Weights of a small GPT-style language model, trained from scratch on English Wikipedia.
Size: 8 heads of 64, 46.9M parameters.
MLP neurons of a small language model. Each row is named by its layer, matrix (down: output weights) and neuron, and shows model dimensions 186-313. Each number is 500 + 25 x the weight over its row's rms, rounded and kept within 0 to 999. Numbers have three digits each. A neuron's up and down rows have the sign that makes its largest values positive.
A block is one neuron, or neurons of one layer that tend to fire together. After each block is what it responds to, as a language model described it from the Wikipedia text at the highest values.

L6.down351:524499486526458504525499544518497483485517473480468472469452499467496539500508451461460498482507481503473500464520503481527510546529531479472489521510524507518514501489509506499577470523505539531474501508472518545488470485538482526530549520500523532507529453540455506543478542500479470545502522490497522464476480531500526507529495466456487464510468488489458496479522517468566520552515
L6.down739:539510494449575499497507507467530458491522520527534459512443509507482504490495460492475466477462464493471500552483498459500493488502501450479492508515496544498536513522520468443509537492511492529516474518508487532499535487508467497486498486479508472469495500498505509483537500486533491521518491503516535537491455526487453531490482492454505474474506446520492483469476466473521531529490
L6.down849:538464470462542495480523494499491460513529508533549507512436522479492496466495518497513513479456494485489484503506497520498524528497457536474423492511508472513491502447488463467467490486467494509505495492493501510500529504445507507500531513487499506511506510481496545511518487508498477488485472499518440557475501506513481487524480472493483493514497497510479513464457451472527502497542
L6.down987:496476488505515477519517476484491473540507496537460469535484492456544496484498530490520472437502486507503533509493516503488457504503487508489443509523521515499507536465453475510508442492510504526502462513500490515481534496440489516452536488468509515506510484471540446455495539478549502531479476513514504490458484508497490518479576478460495488519542512498524489558496494502502477508495
Description: Month names in dates. Month names inside full dates, right before the year, e.g. in July 1953, 11 May 2016, October 14, 1994, plus the day number or comma after a month.

L6.down28:501485507486503476494520435516545525480496548517508478505498502505507502512453528483521513509511519471454473484472494525527488462521522473476515482506458463507542446500461498501483495519499489522502508538523492477487464479480510463479512539463477535528518512485504494483531501502544508514495467545506543506500466530525507474500514484501508500469489465524533546482514462506531475527443
L6.down145:544449518485491498535533500471541572534516481490454506514510472524480536500527487488517469524509445515502582460525496521502488513494492485501532524488543515497509507504501479491480522531442525503502517533532529518474510495524533525496492524502526495502539547522500499539477499504453465509485492483458487500458487527495520514512540562486471465486508532530489459522470463434437515525499
L6.down525:501496497473489470465508500499491531516527489446478515487517525467505473519504449493569466491516511508512490500555499469507561473479523527477487497472493472526535529497516468512537473528508516501496551526437520488437527535521505529505520526487477479546511497520538503514461510504464504484460507472504479543500529484538495478496495495539506520518501500490444542458527471485462470478507
L6.down684:504497484481453528480527515471504538486507506489502536494471506512516487469438476502484500510500535464492544542481497513471519516553473496533456510473509493480488497483509462473490521489505509520514503504483493469501468495525525503514528531501479525483493479489501511494492460487565509503484474524515478505511528510500487501509491557497486507515461505489462547479521456482455530464473
Description: Word-initial vowel fragments. First-piece tokens of split words and names, mostly single capital vowels such as O, E, U, as in O'Neal, Ooty, Eminem, Oversight, Evesham.

L6.down391:507489468479469494506508493493553514493504500461513565527514472499503493505472534539529504514483510508507502531531501496500497471512477499520508490512511504497514512489529474449534462496508509489468503478505529509515492503494449465484482501516459530492506505470478488517476503508506481510499560487504510501486517469507532510544470526458519516499494501497527525465474475473513485478479
L6.down672:537498489489523486471475506487494500537562481507509477508550529489515512479493548499520482528513509497477513496545495516554538543514518500487524471519530544492510467455517525497505477498519509493522480509515499471490492506502516506529531456427510538521483513509534501534518474468523488503520465487482540473523534475469511442486418489535510494485551526497488530523475487527500511494489
L6.down989:484501514494490489469494487505492533516497530497516497521502498468498493490543493501471500475494540519503489524539485518531423519511495505535451508466459512505459450529504465508501471524510519529517516470462529522506550533533488473513487521488489492501522499498492476502507498458473540554515491482498536569485506465522486507501507525501512502480488483499511463505452506498525528442499
L6.down1034:528477435472504529487431464486543495497517470510514505532511473508497521493513494504500472509501556507471498508536516471462453479541507536515480483511498465506516484505509511494478508504482478533492492503468489533465522531485492493509478487502519487492511492491496469495539478545514478528481489500472477461505516467511524455477452527527495498507507509493491553514470479466478517526519
Description: Team and unit name endings. The last word or piece of a named team or military unit, such as Lakers, 76ers, Predators, Brigade, Division, Marine Corps.

L7.down236:498479519453483494475470519508524480474496512505532497510516450446493491485534528494516521490482464489480487493502521479471527513505518506454504490534547489498521518464507465497523525493496544493465458470533510498485499490531513562513484492484489493525491504498534485509512564493494494481472478465496462484456466547497508490513470545505502527517507480520456517500528489533513506549469
L7.down415:436476519495506535485470520521513466479543530481497511473486491474528487507534435514518515474530504496486481511506537460506533522501472522491488482497516472482444540485531497457495498486545493511527476521518493492556538498503486473522461471525512504473500461479513515505472486529489507524546528496485481501509489498482510488475496491496500494512529480524513487525447531507492521488517
L7.down428:502501471494483495445459483520508463516578508505493494498540515454509487512486481470518529499503506489489479468510540520469550496498484514503577453514533508558465495508539515472527510493466478465470493460492493521467445473494478512493549487505493480475527517485483455519537531505470521504519504463532469445540476497482544496506539499515491514534462498509508516495458512522509525507464
L7.down846:487457471509490494467476506480533490516549493523523478515499480497466507491529536457504480441473491495545460495526437493465453506513526478498489513523517513518467473465520527491531524499452489486482505492502534473517536504487490496493498474533497531457507483512462522504491502486541446503501487525486501469508522508479492486492541549523469480529499472488484502512501514513489510523491
Description: Organization name endings. Final word of a named organization, team or group, or a generic noun for one, e.g. Whitecaps, Records, Football Association, the club, party workers.

L7.down60:495493519514513498508492463528508496504448544479524518464519510491522523518495521480468530515503495510520495511445502520510478505534471462532476486527450500540526516494552485544512488479492506549509496514535507516467487491489456467491496525519524480496522482419469495438450486498493494486534524500511483489521562477475515515508468501492494527460502536523466502501507533516499516481500
L7.down444:488512571505509488458480504537485474514528465513532493475487490517502486514450479540482480482516481498465528442516533478501533527487528511501498503529502512519528506481468577543492502495481518460498522508497504511478485525496531495521477528482548476482515484545549525479493516525458481516496490469517498525518517539500471521497485447471458534544499498512549494501449511491486464507516
L7.down499:484522523483487513490495500489505489451507509503514461483445460505465515461490478500498515514483498528508509493503491527493455509464477494528488466461492494475551548510487501519546535499523531473461513499540534511543488462510479484501478485509541489516526533462537525548494485508535547500527520479460527503486521515548489454508467495472483535473514491530524443494539516517488455454495
L7.down1113:501479489491516510489498506501487504497468484518541514485459470513501548464494441517449481510507523499491503475487504496499530491475528503506490531489514521505498530499458557518498476466526498494501497442476485514509482481556490519516498525500485486490540541531466454514517517526503539543495474505510479478523507542472473478480480483517524521504461462499529483472485504469505454454562
Description: School and language nouns. Words inside names or descriptions of schools, school subjects and languages, such as High School, Grammar, elementary, grades, English, mathematics, Hausa languages.

L7.down250:442502509495525477457487534493463523553493453524490517493547521483506509504467519463507473497500492538465497511521490520485477535525511508533528475499464448484467455501481477488484491533492509483569506499503532485516493486512532490568457506515484549489506541497478535490517505539518554487515531503501490527527465546508549486520487518511459515479473515484518467494494470495476513462531
L7.down278:531544505539529450471523525481466513476547490516531489389549471503525476448538521505537548474474508500501464500542545510494508518509523551513513465484539464535512441516464528499443536498491513459476489505457529491503504511500530528486510482525519508508497474480526498485488461465508548511497562466501475470500506500469531484490474510500495476446501487479532493507532494483542487528484
L7.down463:466494509512512510484508489499488499525514488533493458506499521528520516521515528499495483457492513495474516498494502537457513496460505484514513479462495482540507502532480521529521486525509529515514526560457515526499522490479472476553475490470462509454448544477467462495503493472471503512488512470533538505453506540539497491481468493516500535524488513548532541509468518521503525522544
L7.down610:496504508458513499519492473509491519480515489544532511476522509528509509531492512479523464513495457534483504524487516496464471508484492465478474475502496476529489496475517484487463521481444510504483540489485478501527484491535471473475473469487505506511501505498487494518493478517501497527550502507542480490525479480527545486499518486517512521510490539447482502499528479494538494470525
Description: Acronym-opening capital fragments. Capital-letter word pieces that begin acronyms, codes or compound names, often after a hyphen, comma or table bar, as in N-AS-14, CSSA, WSOP, MeV.

L4.down22:444488430501528531501478503516531473463503520490536458513495513521479492478516512540489498492471513492476511503508477524490535478523501469466507498472478494433490485480531481525468495492541536514465477480458493505488486494503477478503538519488517496509455456480488523509514487564512478516484490494507450499531501510539481525515497544509475491499536502535506484480484513509456474481451
Description: Four-digit year tokens. Year numbers like 1950, 1989, 2002, mostly after (, in, |, line breaks or headings, often in tables, citations and article starts.

L4.down49:499477508484527550538450527521525460483514512524550540473490517468511467501532487487483510459462556488487489525503527455502486509482458501505511549547469514533529513515483480522511502460523507496522459529511470550462499467513491520472506516507461510496489502504526528526480501475486522541476502508462506477459495506483458491527507497507495477501508464519492490552538528522478577518497
Description: Coordinate separator character. Fires most on the invisible ﻿ character after the W or E longitude in Wikipedia coordinates, before " / 55.86"; weaker, scattered hits on mid-sentence function words like also, on, these, of.

L4.down738:493510515525501524496523492483529496504508510487478451510480504521518532541488487454529472529532490492499524499536485478500436508506496489490459488493496503543515458497527550567517519597512494494468497503500520446533540519514507519506467461478493505523463546512522499479480555558552474513483500547465486562491546540499481492498517482509510513510519506520469523450517498551479519464517
Description: Date month-day tokens. Fires on the token right before the year in full dates, such as 14 February, March 2, or born December 5, in biographies and results tables.

L6.down1075:512449520459530499530495512447477473505490545476540497503487511508515510481531500498508490461486511487498502502502484501520510464497515501559484492511499472479511492487470486534503487502511499507492505514469538491496451562497534470482477469503529494518505456519502509519523520483520493464461484510554460528498509493485497498540512489481503491504506531506528553463485510479513520490492
L6.down1109:484512511509441505515516536478519490486471515519491523534509492527552497490512496488487514547557500550525479523514514488510487503497520505502524474500455500494448523478510538488484506490537564516458479513525513492491498477452516529494521457490522501515499469499530478517473515510513431518509510474500520497442518476481486487482503479456488488514478500486517517503489525496495509505527
L6.down1141:503492457522512477495510476514510469512502518456542529486483492518563473504541526496492521505489511489477487528550478560496461497496499492495498463500484494477487504465459493475485497467482493462460514546477454513518464503532493545446464491478484532469481512492529528518474481531537483496514543516522526559519479540491509521513484515483532528502493571479525523529485493496465461475512
L6.down1226:520518491545479564494477505529515474550517502500517469486475475505501519519505488520423502503528479522473499522527508452497492471501470507468507491475498498503491533489528475460486516457547523477489496518495437554466496507490502475484523472485542548490498510480511455517457476504466509528537509527485526547518520470535496495504522508488486501508437480475508496512509481520464496508521
Description: Passive-voice auxiliary verbs. Forms of "to be" (was, were, been, be, are) after a subject, usually opening a passive in biographical or event narrative, e.g. was released, were held, was elected.

L6.down187:526503496508509522549544476484502497510532465502522503529485521489504514463490492501523509515488475533522478490542516514481523495534482472492512539499481470489536491501484542476488525489486504494491477481553502501486520502508524508490538514490503478494501480479506484513506509461464503519491539477487498470491491508521506545511501519498547525551489500509515486541533488490485473539501
L6.down527:522559470462558511471556507531558481486504478452537486510523504448479462483508488513522494509443523508471538498496548501463503455510530492538518495507508528478505534490490488493448518554483545478500483510480471543528523485522493488523511512460520521514517488482437481507481506534504491522491490492483524458530521465478481470486458519553530509508469500471464501498513503510521508472513
L6.down529:521524514549484474500469486525532487484489484500519533535485457485518529482474477469486507514492529486535499451498531468459454534492499495482537503508504474480534480491493502453488503516539516501534507515488461533511533455475495526438491517517503504542463568488514472532488504506468511513499519498464501463530526465463514467512495513461509499549513486491517509529512493534492472509531
L6.down1036:489487477465475490484483456481501459537505541522503494475526486490504564526515473534522499455503486496515471460536485486502477477531493502489504495474463510504459505489513490463498451486469469484485552488501526517517480519503465480513527518527522528480438552484512512510550492508481563480479481522478507460504532508494478484519489458494512485512515489505537507469502508521477540509540
Description: Educational institution nouns. Nouns for schools and institutions, e.g. school after high, College, University, Academy, plus some organization names (team, club, ESPN) and table headers.

L7.down193:549518545507505533504513494483498517455494475471477495504504487507482478487471530463502506517479493490511463507478510455534527485501472495505471539524575477512478500540495551508540490498505485493544518511537483466497516473486496486516527518547498493514536492494540534455485497522512502499515496445516520474495536496508495496530512530509531520492509490492536498610539490475510482535509
L7.down204:523522521513551519509433537510498472485509482507506492491502527495496498509470539474466482531466493496519515496493545476513518477481474503492510479488512467491489467497518517484525498498516467451504522491545482477508497500524543517491485471478524509499524489511472523445487510491518506474517530524503466429495457489490522507514491501493536518509511496493509491725495536499529520490554
L7.down491:534495540529510482480491494488517497506511497552519534479464524504487512509483486453487491460497490485498450480519524498531477518493457502476489471519552478510520488532506538489480514526510494508525466507505460488505493465498494474515505465481508500469495507525466523483503522461514501457502479484500522506525457464454494515531520494479516513506519510466546505691502491507511535463482
L7.down998:526494492479498555512507462501467501464472474520517569512520479487522504500481500480460469513555449473508503514474481448490507481496500474483457520513526503483494514525521546498490501519480521538513507489477501465535514490491477509494481498536506506508540534534482497524444516499507481479507483544479497497509485511459532540518483522533510470528470539506540460685468502465523530496513
Description: Table cell separators. Pipe characters between cells in Wikipedia tables and colons in lists and transcripts, such as year-name lists, country codes (QAT, AUT) and score rows.

L4.down529:511506556523489492504465483483515488500502531511482509532483530515519475500514515487486510477502531512546468491510476454518459524468475536463461499486458500526525488532528534498533492502483514496514496505540482500537490477486543465541481472493494503478516460487511473470516561485464479502470523505487562527531454527508488511525448493524466490500535473454515496573492493468431491484520
Description: Table cell separators. The pipe delimiter closing a filled table cell in Wikipedia markdown tables, after names, numbers or dates, such as 351,350 |, Gwenda Thomas |.

L6.down202:483507492527470497533510511519508486533493496545504544501512511492524536471493455517510495474481460537464496535551496501488484488455504469490494497469485528498506471500496500496477507428524508511499491522447482564540459500497488477475497486468512511494509500516506482512483549493543520570536485510504459540499475474480510506528483557478498514525537499511503506533543526505483477490500
L6.down285:495471494448524547468495484550524487511518479511497556483527524486516484543515525530545484475489561457478492504502549457504532495464501533506501511472508456509496493495463485497545487479504515531506507509518496426549477495542527496529517522500562482484537514490509516519567533523451481509507548509519490510490507478507476552488490527526505525510504484552531487526491509545485497503502
L6.down660:498494531500517517496471519507511485512476532479510497479486482411515479500474520497509487470437522539478517498484520546492466516487501503490484522442480470464497504538475504511487515463529509514501508494475520519479515504509544480535503472479492510482490477500497508531552501491483527531473509514471468515536515484526484515485507530527507509523471525473497510536543525525496482513519
L6.down712:523502546531486550483533527535472461497503504439500484486490531465537530480485556504504505451473506477427525482511510479535507481489475507491493533509495464493469489513496491486524532436528500450508493524489490503493483519504487519511478470497520470515535497505514533519528540537518509506526504459501441491497514461500500518500500501498474528498510478517510509514552523495481472541537
Description: Years in structured lists. Four-digit year tokens in tables, lists and citations, usually after a comma, pipe, bracket or month, such as 1966, 2013, (1943).

L7.down740:502459495520504500496523494470495498500519506466494516478485454505545486454488521546540491479504506510522501532493497491465488512499511549454502535506490480471516519462501459490509529461483521522477499482466449491520503468492471508473486537484527508493510468482460535513505535521513511485496487491491499520562520516493507489498499534534531475464528456475488534513491513523520494494521
L7.down768:503510523504471504499464517471510473474505476457489518485521441530510471463492487526517468516517498519456527485518530526485499491518511507531536509507495516494507520488501454478494527528537441463503480525505519492492528476483514540499479511493494521546499505498494487526453557515477504509485524504569498504486499499492496510472498552465469528457483478463444518522488532501498526493509
L7.down779:529488510505477487527507500486519469432504482512520510560480500487449474503515507471514536473475498482498520515466470460484485526525523500531478490520480518530539528475531450493522505467466513503484497506491501524461509484534516500495507497522504466506508486501498502515486477470476523525531485519538531485466438490525500498498535498509517515494540502504468498496491498522526490472490
L7.down1232:486513552512502493505490495515506500496503476503492487491516544464511518485495464518527497492529555503446543483501515527474442507493516470514520507505475474437531454512512466480532495590515506483470486536506489500492488471468461511545469513505462495512527507492528518488451502492467522479480518486482489469532483558494531532473513491524520458523531530438464513540480478476496483492515
Description: Sequential table entries. Cell separators, dashes and column headers in wiki tables and lists just before the next item of a numbered series, as in Set 4, 1967–68, | 40.

L6.down146:489453541532501477521515501493477468528494489548528524458488513505518462515534549526520489544482489482481468495488570462519506461487527463489521464483453516491495518477501503526524476506435496539532535513532475464518506549509548493501502516490459466483518513493518514489529511488523436499476481488477519486534515527495514485507482509453486509470457446522452489571503439481495523525462
L6.down346:521457530506546533514535516498481470476524514484493541483457496470455516499499478508478500508515469494520496537523483481525506518508532504501437460485519541449542484503498483458491516503477523496561453511491495505496458530526487521468523466498470487482504465485458498436534488502498481515497527491525530499468482544506490547507488487514470479501502522475487515503488478461508544528484
L6.down862:488473494488469502496523456470504499513461535550524513487518518530494476498513516512516517479555494434504493533467530496528485470524497493482493466530487535516484526519492471482459490483506517568461485484501521463533517459521530490538549553503466517516532496517478483477513482502502482494518511453507522492500473529566504533446464462512458490535506515503475493597502517492496475496515
L6.down891:513460490475490514476508528514475496486474510510533477454515497528505541515506470542528524477484491480500540470486533521531493507499482502518513553460474526491503496519506471475520508516473466493437503490501472532523507503511493528510497519515485501457542489493522468499502482495513500503473510455500492501534496513446511502465497482503542492467448463458478471595508528495489498475485
Description: Field separators in lists. Commas, pipes, colons and dashes separating fields in tables, lists and dates, such as the comma in January 20, 1990 or the pipe between table cells.

L4.down1317:546527492488500491506482441522484527475520523542526502464524482504498473503509496513497515528525530488484493513475505479504480475540485494494471496473491499539489474496540516502539530498553522528530495544512483464510459538473474535469489489519533467478487524482483533504532515536513554551486506507500469479499470488488511514482505492492522488489486502459476480504505479496465499504509
Description: Anaphoric "the" + noun. Generic nouns right after "the" or a possessive that refer back to the article's main subject, such as the group, the company, the castle.

L7.down220:529487436504469501531528511496545503534532548514498524494502511527521521475471497557492503461493514487457490462477535526548490510505538506508533470517502489492492513514517483525497507484488443494505496496516488524518536524504521470444510525529447474469492469537509498511569500485469503501514502506534497544484489507497488440515495475440460517478480518480437477501488512523478536530546
L7.down525:516523468498471560502485520477481539506516496591454507495472482497487509486497492553458544508486508487466464519514502506484507496492529536470521515463488489523517503511552535467485480506488502532457499484477538478513570500560517514467478539507491494509492530478559503501513497510557507495487521483485487510513523505502475525485470487511512510525492514518497475458527510487492533501518
L7.down696:497470512477509504506550522467510519499541510522515493477474509514532475518464531471456513500502469497492503499468483491517468491509506504510502498520464509523461511531511489470503506526501529497568473497455531491564522516516442507566509486494467526446513475492508461475463503470508524531507523497496483493542456478500496485524505462487474500501461528494510501451501515535459517470483
L7.down1216:479528517451515543515439518520485477465522478505484511529460550512490496452549499479506508479508497517478527470473470512485484527469474442504497520514507482507501481479451549497504467475514500555521472497504486503491514477528498487499524488468497504476542499546490517505484534498499531536518508495505484494473491503490495525474515477535459469459521481488496511514502493496479488518553
Description: Month names and lookalikes. Month name tokens (full or abbreviated) opening dates in tables and prose, such as May, Oct, August, plus name-initial pieces resembling months like Jul-ián, Nov-ak, May-otte.

L6.down19:534479485499519512484499479501477489517549535454545515484529503481500509478493529526510541482475490477483486486538498507505450496524499511544495514481488500505545506523497474472526482497531507519485467507561458474502494515488516525514510472521480517498515482480543518463508513537480482481502470487510491489466501527475498520559485514498531503534499533529527506487535512524537519503470
L6.down679:479497540498501497525476505470535482521465527473484494520527485535481501531516479506514542552476521479492532482493487490517477503529519498500491514451510480530544525474511495460486525466504536533477545546505495422498507459523494494542502508511520511454532484509469536518518488514526545511458476489532493562485474520504506549510481481513492484475492547509507521481502491550527467514488
L6.down791:498530524556473524535534495497481494482541546468492534481466476506534476492472485513444483483487508505477494504468470455520511521499452481507489520464471470505525527514492497493497525490470571516526479522553487504530480503474498530518464500495477477475478537520542532435515499500501508504450523479467502506530485470496470560514487500460463469457517487494479507550539466511501543478501
L6.down1255:477519488523498535482510527512517532500514522496503505499481474509512470518489472519486489491523491495516515506483489486507454478527480525499461563487519513503476510511524518464524477475497488485498500499431484520516507468493488462465482489507447534491526532524542550506499453491491497507530495493505520503501479501449507481508525485511538510515516508533513505496462494507493527490549
Description: Repeated subject name. Final token of a name or noun naming an entity already introduced, often a surname that starts a sentence, e.g. Audrey, Lyons, the ship.

L7.down692:468486481480550522538506501511509485486544461496516499516441524483515511527513457521500447501508487526502497510515477506481544499542507531531510520544526533527518525466496477477464496486508531533514530540500498551528500501509471510516478531498505467541462491507510512546455438479496498501486486495481516500544525518476550517474516506436429478473510488503512492464487512511533512458522
L7.down882:524497520540526498542467478533481459496535508461488482532536494502492481486514540521507537508443528530509485501474496501484454505492513495502490481501475518498473529496494458514506492455516505512492488520508486526563522528498454462530476524530501474483548488508501498482499477558547492485494463488505526499573497520462501470521501484485520470504474503504512532463519478541478489516487
L7.down891:518472538507515531531491526565471466528520497465519488495508512505518485478486482524486429539519508523500480512518520504474493507487454507514470484576495533509503468476548517528488498485526551452501519543502471534537525505536495507560491559466542503494483441493475543487481501497478511540486486497471536525514526503467513497519493440506476504468524480466495505446480506549506505466546
L7.down893:491507513505514530525516477542501481517538518502518480563460550525525463511477532493506545498495543522495511507507511500469490480510483527489448470503528537498463493501511529468512473496503499522462532500502470496519532475523440469523478499485581469487438519481520488516471419511492496567526499501497521507567490497510467472524508528458536507518544504537511530438522494487504482492512
Description: Subject noun before verb. Last token of a noun phrase that is a clause's subject, often repeating an entity just mentioned, just before its verb: the frog compressed, this version was, Azimi had.

L4.down774:461487457485487517520507557490501496514516463471529484485506495430518495483462545525500519520477504462480526473526483535539495463516515454526498481541525501488470466485494485506470517523498499486502537505513511512436505501499470519468499565458490533511528521487495492529469509504503530531509507514492478493472493539454503472493476514518510477514528525508481507464522471472526483507536
Description: Institution name endings. Final head nouns that close multi-word proper names of organizations, venues and awards, such as Awards, Theatre, Arena, Party, station, Association.

L7.down616:500481511526483466485506491516469489534492537486509493493527491514521512539494523465555512491541521526505498471538477513456471489530515490509514545512520460528476511483502493505519487496475500490475489476503525494499509529488509479504519519491537493511513486511537520521487532513489457508491513484531475537472535520479541461485486463497496501547460516527468541519518501484481465507492
L7.down850:546511510485513485508509467485557489492484493552513495525524495519545496497517516499506473490460454466488479500487497513527496478515493497528493501512504537520531491473531504486520473510489539509504452524483471499540480503502487470503520495458526494470515513490474479473494463525470509529513526468502467523548528496506509466494489472492512492525522498543533510452512523494460526526478
L7.down1100:502547573536525527569508516509522509511497502507475503489476495514499516483528477494549478528522460506474497484471471476511504492512498503482516477509504516475487533497533454536498518474466533531529484472507522503480490496507500509432510503501478522507464517507456540505506509504510447561524495526504485468518505488498535523531521492551472475497479516479476514530485508458494506521520
L7.down1137:518512488533500505490508445453522509495508499502492498538515528532513477522476497466512538496460484522550495505492528509470508506478454522493531495465465502464479475460517487526461532496546493503484498503463487525554502540548514501539506490478481502510485520515503514515499516540515512529506557454531540475449500560509483498480514525470521545469524477494515462470497534476517487479500
Description: Copula after subject. Forms of "be" (was, is, were, be) right after a completed subject noun phrase, often before passives like "was released" or "was captured".

L6.down394:478476482482444500471507515489499476495552507484456537486493474520497543505505488507508536515487527504463490515517481522489512502472473549531502509506536457485473494515497520506446509455473531496477480463530549521452491490508494518510482528465467542507484510515487521487509506544518493556503499506518531500464505506483534537510487516497471494534484467534490531538478549468479511528547
L6.down441:511471540499502482547483491439545520463537494481505515509505481479445506491540543472477472468491501463504460468491510529478492483494487533518508473479516523519500482497489487523499476533499460476470525483472461508517526465519486507492458481500547490543544481527495483487525473503499496496483493514502553532514481470540483483536513511527510474497460498546529505472515485476511499492493
L6.down738:504464512450521507502478532488516492473498481491476485469457519439509503570529484513485502513504507529497510467537486503510514498499466495535527489500477523497494509451497466495514464518475540464436498468508477501484507514507511500533516498453465522493495510494519505524523504477458494532488496527520513495525487488548497499515515492547490497507505505506524480517496539561554515460505
L6.down1298:432489543483514498529518485456536497512491477503514495499517493478477475455480468504491479508515519474485545461480512488483515492482487469516503528511527528504498520530556484514490474552539497520535477481512490497524494521514559498504502505489474492521497483472530524495479457472507506522501513451481485491527520487476499473443485547544510475520531474539510494488505447501503520483474
Description: Coordinate BOM and table cells. Mainly the invisible BOM character right after the E/W of coordinates in Wikipedia list tables, e.g. 90°42′23″E; weaker on table-cell words (Total formal, Rank) and years after en dashes (1849–1852).

L4.down152:486522489495505507501440510519479466509510494524509443536557512485471503493495489452481515527463465516490515506528547501535495515533495508476454496515502533504498464519497484522501504497540540484500512502551507522528515514523497496501528489446499499485514421508456500516521484467528532487515544535504464505499533515519503492514504530549475473452499497498535504522538530501479501465529
Description: Token following a proper name. The word or number right after a proper name, such as v in case titles, goal minutes after scorers (Cook 43'), and High in school names.

L7.down24:533517505523467541482475516502521518528506513502506479501476487501521467499496457509506481564460505482461514504497481491455547509502489434501488483512469520497536503502476515548491486511491523563480495548524476489521512448506448509501502539478498510476501518488507539512467461497510449504508546531476489502524535499520512470505532460490489532481521515514495487476537473467516532464462
L7.down382:509513508558498506462459475475533463498504514498502479488512483475475533519493448516500511524529516482471514472513534466505502531510489473449533480533518502519515531531533498513461472524549488488512487494523499516484522539540503462523536477495460525484464493512486453525525507532576486502509506523510468460523479440534514506454514526493523496529511511493521487519513486472508555494458
L7.down508:479451527486518482497507529517515507535512534532511505459464511496480530499507481530468492483460508459484468476520536538502480480495489520500493471491514503454506499531502437485505463552487495461469523499516484497516496520525502491471514509556506469488557499516474503553475510518485440498481464505476492568523488519514512490506530548501519514529550513526492518507507476486493517491496
L7.down1041:502477488497531537519461487501504476533496499438467527508506476485532512522505495477504536494490586558497533536509531529460493504506500511465502482499488523510545437558520473450471518480467475500559508535498496507525521488500498479535471459506467451502502516502504482461452499521475533454503525483518479459521538479472540473505528502540518491514556499446530453497482474502478482545492
Description: List and table item starts. First token or word piece of an item in pipe tables, semicolon lists and parentheses, often names or abbreviations, e.g. DO(V), HR, Sy(ria), U(.S.).

L4.down1273:516537520497502486489481456507516461478488479530509459497483491508555452524495517520526468501526489514483510451513512520486494473506503502489525502498523531505492481471499517510469511549545526491479496549516432481506508512490579475495483514498517488476524513500520475462516494503509497532505551533514532500546546500522497500513515516492515472506510506490518513511534488496492508510496
Description: Passive auxiliary "be" forms. Forms of "be" (was, is, been, were, being) after a subject noun or pronoun, mostly starting passives: "was renamed", "been held".

L4.down470:474485474462515501500532508465549454540516523488499502509507476490501538433503465494522537519495495519511526480528473457532499513519482469499514519549531533481509471542479544520529519462536503509480520504496533489561470489503525520553506477519496483500503484483510495493490505518513485505497471513534475498524522509490476537518523502547494489516460477498496528546459459507487436554518
Description: Foreign name starts. First word-piece of non-English proper names, mostly personal names after a first name or in tables, such as Z(abi), As(if), Hus(eynov).